{
  "num_hidden_layers": 8,
  "head_dim": 64,
  "parallel_block": false
}
MLP neurons of a small language model. Each row is named by its layer, matrix (gate and up: input weights) and neuron, and shows model dimensions 272-399. Each number is 128 + 32 x the weight over its row's rms, rounded and kept within 0 to 255. A neuron's up and down rows have the sign that makes its largest values positive.
A block is one neuron, or neurons of one layer that tend to fire together. Before each block is what it responds to, as a language model described it from the Wikipedia text at the highest values.

Description: Title or office nouns before a name or "of", such as Governor, President, King, Minister, chairman, plus some other head nouns like history, width.
L2.gate1444 [131 145 136 139 100 141  89 106  93 149 148 149  55 157 150 186  56 195 130 105 122 124 131 132 160 166 125 117  71 116 140 130 112  96 119 147 141  41 155 115 118 184 107 113 110 109 173 151  53 174 144 107 112 118 148 144 119 146 137 139  53 154 116 113 143 117 109 138 155 196  54 208 129 158 132 127 121 139 170 158 150 120 120 187  94 136 114 138 157  88 137 127 175 168  95 118  86 171 109 130  59  71 179 126 127 120 170 116 189 168 126 136 114 217 122 109 162 148 105 110 142  88 225 145 168 132 121 148]
L2.up1444 [152 118 133 113 134 127 126 157 197 129  98 117 107 149 153  86 147 137 159 128 147 131 131 150 136 131 155  75 108 153 190  99 122 106 170 134 127 152 137 156 167 113  93 133 167 127 153 138 104 138 117 119  99 103 147 104 161 132 137 165 111  79 116 128 151 154 145 133 138 147 140 110 188 161 159  64 165 147 124 135 149 126 113 194  72 146  93 104 123 170 134 134 122 108 167 129  82 142 122  93 152 133 117 140 178 148 194 161 102 156 132 163 123 167 102  94  91 150 208 126 111 147 110 131 151 138 119 165]

Description: Nouns for rulers, clergy and persons, mostly after "the" or an adjective, such as King, Queen, Pope, Bishop, and weaker on men, child, leader.
L3.gate425 [139 162 101  80 124 123 163  86  98 101  92 158 147 132 133 125 143 162 115 164 115 160 171 176 111 179 137 138 105  98  96 135 171 136 110 124 140 105  75 119  73 140 180 145 167 124 102 129 152 140  81  95 114 140  89 140 116 134  93 148 152 112 147  99 138 118 139 114 127 111  91 130 147 162 142 153 177 159 140 142 125 116 146 157 159 132 117 155 115 135 162 133 124 121 123  63 128 164 113  76 164 116 189 180 119  95 185  96 125  43  92  77 149 124 133 102 102 172  71  79 128 119 108 115 117 129 125 149]
L3.up425 [ 91 108 148 147 143 166 119 165 148 138 158  92 159 148 122 109 173 168 154  93 158  95 112 136 125 142 119 166 150 141 126  81 104 148  95 149 154 142  95  95 141 138 106 160 149 171  79 114 126 174 210 171 133  78 116 116 166 172 139 144 129 108  98 173 108  89 108 182 169 135 139  48 105  93 167 122 158 100 117 100 169 129 104 101 140 140 115 157 121 169 126 166 108 164 106 137 133 146 120  95  75 129 168  67 154 143 135 132 139 110 172 153 168 138 186 129 139 152 183 113 130 138 126 129  99 117 125  93]
L3.gate585 [ 87 141 144 145  74  95 189  77 113 110  97 117 116  85 136  95 110 106 181 124 125 137 161 160  60  95 142  97 118 153  92 109 172 152 165  84 203 120 151  62 127  98 108 199 124 116  97 182 137 148 126 131 124 118 138 131  91 198 139 117 118 135 147 127  88 126  92 167 137 107  76  63  91 156 149 106 132 126 125  87 117 172 140 163 128 132 154 179 130 121 124 150 166 114 109  93 112 115 129 120 171 136 127  60 139  97 108 145 154 112 138 172 145  99 137 115  60 178 135 119  69 120 113 140  99 116 142 112]
L3.up585 [158 146 150 110 120 118 141 150 138 154 115  95  91 116 113 118  73 117 144 159 159 150  75 137 107 177 162  93 181 105  85 137 111 117 130 135 127 109 114 142 100 154 126 137 145  89 185 114 117 122  99 132 102 181 151 169  82 194 106 144 101 172 174 106 131 133  86 159 114 130 113  90 184 124 113  58 162 156 157 163 127 144 193 156 148 137  50  82  96  70  92  96 179 160  92  92 121  97 126 115 111  48  69  86  85 115 130 104 136 144 174 171 125 189  60  94 142 146 121  89 133 179  99 135 145 133  58 112]
L3.gate2232 [125 145  59 143 165 104 178 189 140  83  99 133 154  79  98 104  99 117 174 132  84  39 165 188 158 141 176  75  93 107 117  71 141  97 204 126 105 218 101 180 112 137 142 159 137 121 125 174  86 117 129 132 113 167 125 123  83 146 137 164 155 108 165 124 108 162 113  82 119 147  39 168 122 118 119 160 139 108 130  66  46  56 152  92 144 151  93 159 153 106 168 125 184 126 151 132 148  58  99 184 172 149 204 135 127 125 100  77 124 157 165  93  99 142 119 114  93 153  78  44 121 158 181 145  55 115 119 146]
L3.up2232 [122 117 185 142 166 141 106 152 164 125 115 184 121  80  91  87 177 124 103 134 157 118 124 150 113 134 120 119 201 138 102  86 133  87 164 164 129 100 158  96  98  98 128 152 104 127 106 109 121 171 135  82 156 141 104 112 135 168 133 119 125 127 112 147 163 130 143 187 132  95 118 179 133  76 110 138 106 148  95  73 135 138 145 168 166 133  87 131 126 143  96  78 123 107  86 118 124 152 168  96 113  99 133 111 170 114 127 126  93  87  72 179 128  86 173 117 131 152 138 113 176 176 117 142  91 136  50  32]
L3.gate2243 [ 93 168 105 102 174 145 141 122 143 180 189 124 167 167 149 122  69 166 150 142  81 132 184 175 143 211 147 138  94 120 104 150 107 182  98 121 161 111 180 102 105 125 209 129  88  90 164 135 133 135 101 121 122  66 131 144 187 183  98 210 181 128  76 152 122 198 142 188 122 126  99  52 112  89 107  79 136  89 139 129 132  99 145 123 144 129  92 172 122 172 101 161 135 115 109 160 128  86 154 104 136 114 121 187  85 118 102 122 135 131 124 145 136 147 148  99 142  70 114 146 124 101 151 100  96 108 134 172]
L3.up2243 [118 155  96 102 178 145 132 115 189 141  56 142  99 112 119 124 110 133 180 158 157 151 160 130 125 123  51 109 115  63 149 175 131 131 114 148 148 109 107 134 100 167 137 167 141  81 107 114 150  87 113 138 129 156 113 152  97 129 133 177 102 164 111 102  93 146 134 162 154 173  56 102 131 135  99 160 102 156 123 165 129 156 161 142  99 145 182 125 141 132  86 144 103 129 149  72 111  83 100 127  83 122 121 169  99 128 120 144 138  99 136 144  94 152 171 126 108 156  83 120 162  90 115 101 105 148 119 122]

Description: Title or first-name tokens starting a personal name after a preposition, mostly "Pope" before a papal name ("papacy of Pope Clement"), also Baron, James, Bob.
L5.gate61 [125 139 109  73 140 143 122 159  82 114 131 144 143  99  78 120 135 133 206 132 114  63 134 129 175 168 121  74 130  90 112 121 172 127 128 165 142 163 128 116  93 132 126 171 104 131 127 164  94 126  94 128 113 147 135 135  58 200 126 144 132 194 174 163 153 139 106 145 156 148  87 122 168 112  83 137 164 147 100 123 123 171 123 145  88  98 199 138 141 136 218 138 131  77 116  71  99 113  93 164 170  67 141 161 118  97 116 129 188 143 156  62  78 116 103 149  93 138 120 109  97 136 180 144  73  80 144 156]
L5.up61 [168 103 146 172 116 162 117  72 184 116 125 131 107  65 141 112 143  86 190  85 146 148 103 141 228 103 127 167 129  92 150 152 115 174 138 104 161 198 184 183  94 142 122 113 107 131 138 114 131 123 130 186  77 115 129 101  98 183 136 125 114 125 124 121 102 110 166  91 105 134 136 131 136 166 138 143  92 109 118 100 115 154 106 137 115 170  80 148 130 114 138 155 144  99  78  87 171 138  89 177 143  51 109 140  99 155 150  82 174 141 135 155 145 155  99  85 115 152 117 140 159 115 156  98 123 179 130  50]
L5.gate424 [ 80  88 130 119 110 171 163 130  98  99 166 200 150 113 139 134 143 117 133  81 116 125 102 140 163 153 117  95 197 108 114 134 138 102 194  93 209  99 142 110  85  91 197 158 116 116  91 113 144  69 128 208 163  84  86 101 101 146 108 145 107 157 119 117 151 130  90 177 135 121 114 118 132  96  59 125 117 143 127 104 114  82  80 161 155 111  95 180 126 162 130 120 161 123  79  75 104 102 106 105 107 101 122 120  91  83 125 109 145 151  67 163 148 163  80  81  85 138 144 150 122 122 140 109 103 123  76 138]
L5.up424 [102 105 152  85 166 116 168 104  93 177 117 102  64 121 152 131  86  95 133 127 106 164 143 181 136 117 123  96 111 193 104 112 154 187 119 144 159 122  93  85 110 142 156 154 176  80 155 146  75 138 160  63 164  90 151 149  59 126  71 156 135 188 157  89 170 107  84 118 107  75 122  92 100 157 123  93 196 141 165 159 116 222 142 165  97 120 226 184  95 136 142 164 169 117 109  62 103 125 141 121 184  68  50  87 128 124 149 136 112 112 135  78 110 152  88 148  84 135 146 130  95 125  77 113  74  50 114  73]
L5.gate2600 [ 69 153 142  82 145 125 165 191 101 122 193 104  83 180 150  90 123 215 165  97 109 147 108 124 194 141 120 143 147  94 151 151 107 110 168 107 136 141  44 134 137 153 103 119 116 157 147 135 175 108 143 158 129  51 125 150 102 107 103  69 118 154 134  85 116 128 159 123 161 133 120 130 150 114 149  75 194 141 143 125 142  97 141 141 110  96 126 113 151 178 118 103  98 146  73 114 115 146 108  93 142 108 142 171  89 148 188 142 146 146  61  92 134  96 115 125 177  82 108 112 138 109 100 131  70  94 124 106]
L5.up2600 [ 89  86  69  69 108 102 152 169 178 189 152 130  81 134  90 126 147 147 115 163 131 151 113 148 126 145 136 149 173 128 146 181 120 105 141 138 168 109  97 162 163 145  76 169 110 122 114 154 138 223 195  88 169 100 128 138  91  94 109 141 115 143  91 106 159 122  78 109 151  70 147 130 136 176 127 119 149 134 104 110 123 116  96 106 118 145 105  90 146 174 160 113 108 171  72  93 131 124 156  96 108  99 115 131  99 128 156 137 119 142  87 116 162  47 127 118 168 118 134 104 161 113 157  95 141 189 126 141]
L5.gate2815 [163 150 104  82 108 152 131 137 148 115 167 162 113  84 123 110  52  78  82 114  99 120 116 151 191 158  77 143 142 130  81 117  94 128 185 105  99 145 156 154 167  87 121 166 118 159 119 109  71  48 135 132 143 119 102 101  89 137 156 136 128  93 108 127  91 111 156 114 142 123 119 120 124 161 150 131 155 100 142 125  90 180 109 185 133 189 105  88 144 142 149 130 155 159  87 123 128 132 146 100  85 125 185 122  92 121 119  95 173 151 136  69 141 173 118  84 131  56 122 101 177 168 143 109 155 156 140 121]
L5.up2815 [ 74 148 159 110 152 173 151  99 131 121 120 154 117 121 169 129 152 109 104  99 114 136 169  97 139 120 105 135 164  62 165 124 147 131  87 136 154 170 139 121 147 121 176 173  65 131  50  91 102 143 161 137  53 133 133 173 135 127 103 167 182 141 143 161 141  87 173 153 143 126 120 124 157 129  77 134 140 123 113  96 106 190 127 118 124 146 144 118  93 185 118 145 122  89 113 120 160 135 113 169 151 148 122 134 109 120 125 151  95  88  98 119 145  89  43 137  80 145 101 162  60 143 132 158 105  86 113 111]

Description: Subject or field nouns inside proper names of organizations, ministries, leagues or labels, as in Croatian Football Federation, Department of Transportation, Columbia Records.
L2.gate378 [160 177 111 125 122 120 138 123  64  69 165 116 171 151 147 116  37 119 126  82 152 117 119 146 126  93 135 150  91 151  97 166 133 160 124 155 161 102 131 113 149 169 127 143 141  98 142 114 115 128 138 136  98  98 102 151 109  57 106 131 133 116 119  86  95 137 169 142 113 139  90 139 126 120 132 143 167 155 159 152 144 107 121 106 142 126 147 176 110 157 149 163 165 119 110  88  53 157 167 189 190 162 136 120 154 134 134 127 145 114 141 151 110 135 181 127 128 150 107 164 174 133 140 189 118 106 135 106]
L2.up378 [207 145 111 110 101 101 136 143  81  87  75 109 138 163 124 113  51 115  92 117 210 141 105 148 158  72 120 141 105 132 115 183 132 135 155 131 124  95  78  96 157 143 108  97  95 126 150 140 143 142 148 210 132 114  76 124  54  66 143  95 133  65 112  73 102 130 200 112  91 170  63 151 154 150 164  72  97 153 102 188 150  96 100 155  74 156 100 140 118 166 165 157  96  83 143  91  92 158 152 169 161 140  71 208 138 130 134 109 116 101 125 173 108 134 170 121  65 186 109 199 162 145 164 185 162 142 140 130]

Description: Column separators (|, /, ;, :) right after a team, club or player name in sports stats tables, before numbers, e.g. Avellino |; weaker on "to" after persuaded/orders him.
L5.gate909 [ 81 136 102 132 158 138 104 144 113 117 137  78 134 108 126  81 153 157 128  99  54 115 126 153 120 179 141 136 136 102 101 132  71 142 156  79 143  64 137 178 175 121 162 141 101  74  75 137 208 120 130 151 131  93 130 139 140 125 111  94 116 169 151 161 150 121 115 136 159 159 171  44 117 113 138  96 119  91 153 183 121 121  87 214 112 124  84 165 115 131 116 124 132 138 108 175 118  33  82 213 125  58  98  91 135 182 118 113 132  72  79 132 139  83 160 187 110 136  85  72 133 173  97 105 120 119 108 132]
L5.up909 [163 127 124 118 154 156 124 115 124  92 103 124 102 134 119 144  77 142 131 151 163  79 165  95 127 153 179  64 166 142 117 111 156 141 110 106 123 119 162 125 138 125  83 123  95 120 149 155  75 144  95 122  78 149 123 125  89 146  99 144 142 136 127 167 139 165 143  60 159  69 174 172  91 115 135 120 150 109 136 112 133 156  83 106  27 130 156 152 160  83  92 121 164 138 122 143 204  92  97 119 113  75  69 159 159 147 156 109 115 149 147 114 121 132 195 124  85  86 136  88 110 111 135 181 129 181 130 130]
L5.gate1570 [152 128 135  88 160 163 104 185  72  98 160 155  73 128 188  81 127  70 174  80 105 138 135 140 137 142 158 110 128 132 165 121  99 125 138  89 223 107 154 170 148 136 112 120 121  93 164  87 124 112 111 164 154  80  63  84 118 142  99 216 133 130 142 117 125 198 112 159 137 105 126 155 123  71 130  44  87 138 165 165 113 132 104 170 138 110  71 133  89 134  92 104 194  95 118 118 152 120  94 141 149 134 126 187 177 124 139 136 181 136 157 107 111 126 102 173 111  95 140  57 111 125 144 147 132 148  96 122]
L5.up1570 [168 180 129 126 128 152 188 183 102 149 132 165 162 142 228 132  79 168 101 115 130  88 139 117 142 154 134 117 184 129 160 132 157 146 140 125 142 147 111 126  61 136 107 125 113 130 116 129  97 112 107 147 214 174 104  68 144 100  70 118 170 204  85 123 107 113 152 146 148 142 162 208 153 106 227  80 173  78 144 129 123 143 102 137 186 118 133 108  90 117  89 137 110 140 159  94 155  33 105 129 117 144 118 122 141  72 140 126 183 127 201 116 148 125 158 158  76 102 130  76 101 121 123  56 152 129 133 135]
L5.gate1881 [ 88 151 128 157 116 131 123 143 143 162 106 165 121 167 122 143  96  76 152 153 119 136 115 163 124 155 108  95 121 100 144  97 127 161 144 154 136 119 132 140 105 156 173 123 120  77 132 116 116 144 110 120 154 106 152 100  92 122 141 119 143 144 121 133 178  92 115 122 149 157 121 126 138 164 207 116 110 144 136  80  67  90  90 161  88  97 100 143 173 138 149 143 180 116 157 134 182 117  71 121  76  99 125 141 150 122 149 106  54 145 155  88 117 155 140 120 154 178  73 113 105 105 134 109 129 124 175 170]
L5.up1881 [119 137 113 147 111 108  91 151 112 122 158 130 145 146 108 128 140 150 119 143 164  57 177 175 139  52 134 117 126 115 111  93 112 120 139 105  89 131 190 121  85  81 129 100  46 114 104 169 105 172  95  81 143 152  67 129 129  66 122 151 179  77 158  99 155 137 163 153 166 228 109 119 102 125 174 110 146  98 213  64 155 139 127 164 135  72  50 130 109 207 123 103 140 154  90 162 145  62 202 107  79 139 148  97 164 125  87 147 119  90 132 132 140 150 133 144 180 125 141 161 109 147 148 195 140 132 121 149]
L5.gate1889 [ 85  93 180  94 145 134 110 120 112 103 137 127  80 134 154 104 118  98 117 135 101 144 134 126 118 122 169 138  93 119 189 160 130 210 124 126 127 129  66 141 124 126  66  83 113 123 190 109  94 134 121  97 131 142 147 139 175  74 141 170 135 137 151 128 123 157 130 139 151 143 162 129 109 143 115  84 126 127 105 145 119 141 120 121 121 175   8 121  75 164 136 138 197 101 165 111 100  86 153 102 126 121 155 131 144 156 192 134 168  59 128 117 111  75 111 131 118 129 137 136 114 143 144 135  75 191 101 118]
L5.up1889 [ 54 181 193 163 163 115 143 154 123  80 133 105  79 137 120 131  48 128  72 172 139 130 115 121  87 131 119 120 108 129 124 114 104 101 180  89 162 115 114 146 159 125 159 123 157 111 148 138 150 148 145 147 158 220 149 116 129 104 152 105  75 138 114 135 162 115  84 127 197  75 130  89 149 135 133  81 130 160 143 151 140 120  93  64 111 244 109 110 138 200 125 125 119 135 112 127 142  62 129 116 120 183 159 164 144 171 153 137 146  99  86 142 135 166 136  85  74 154 133 102 140 129 107 140 141 193  78 207]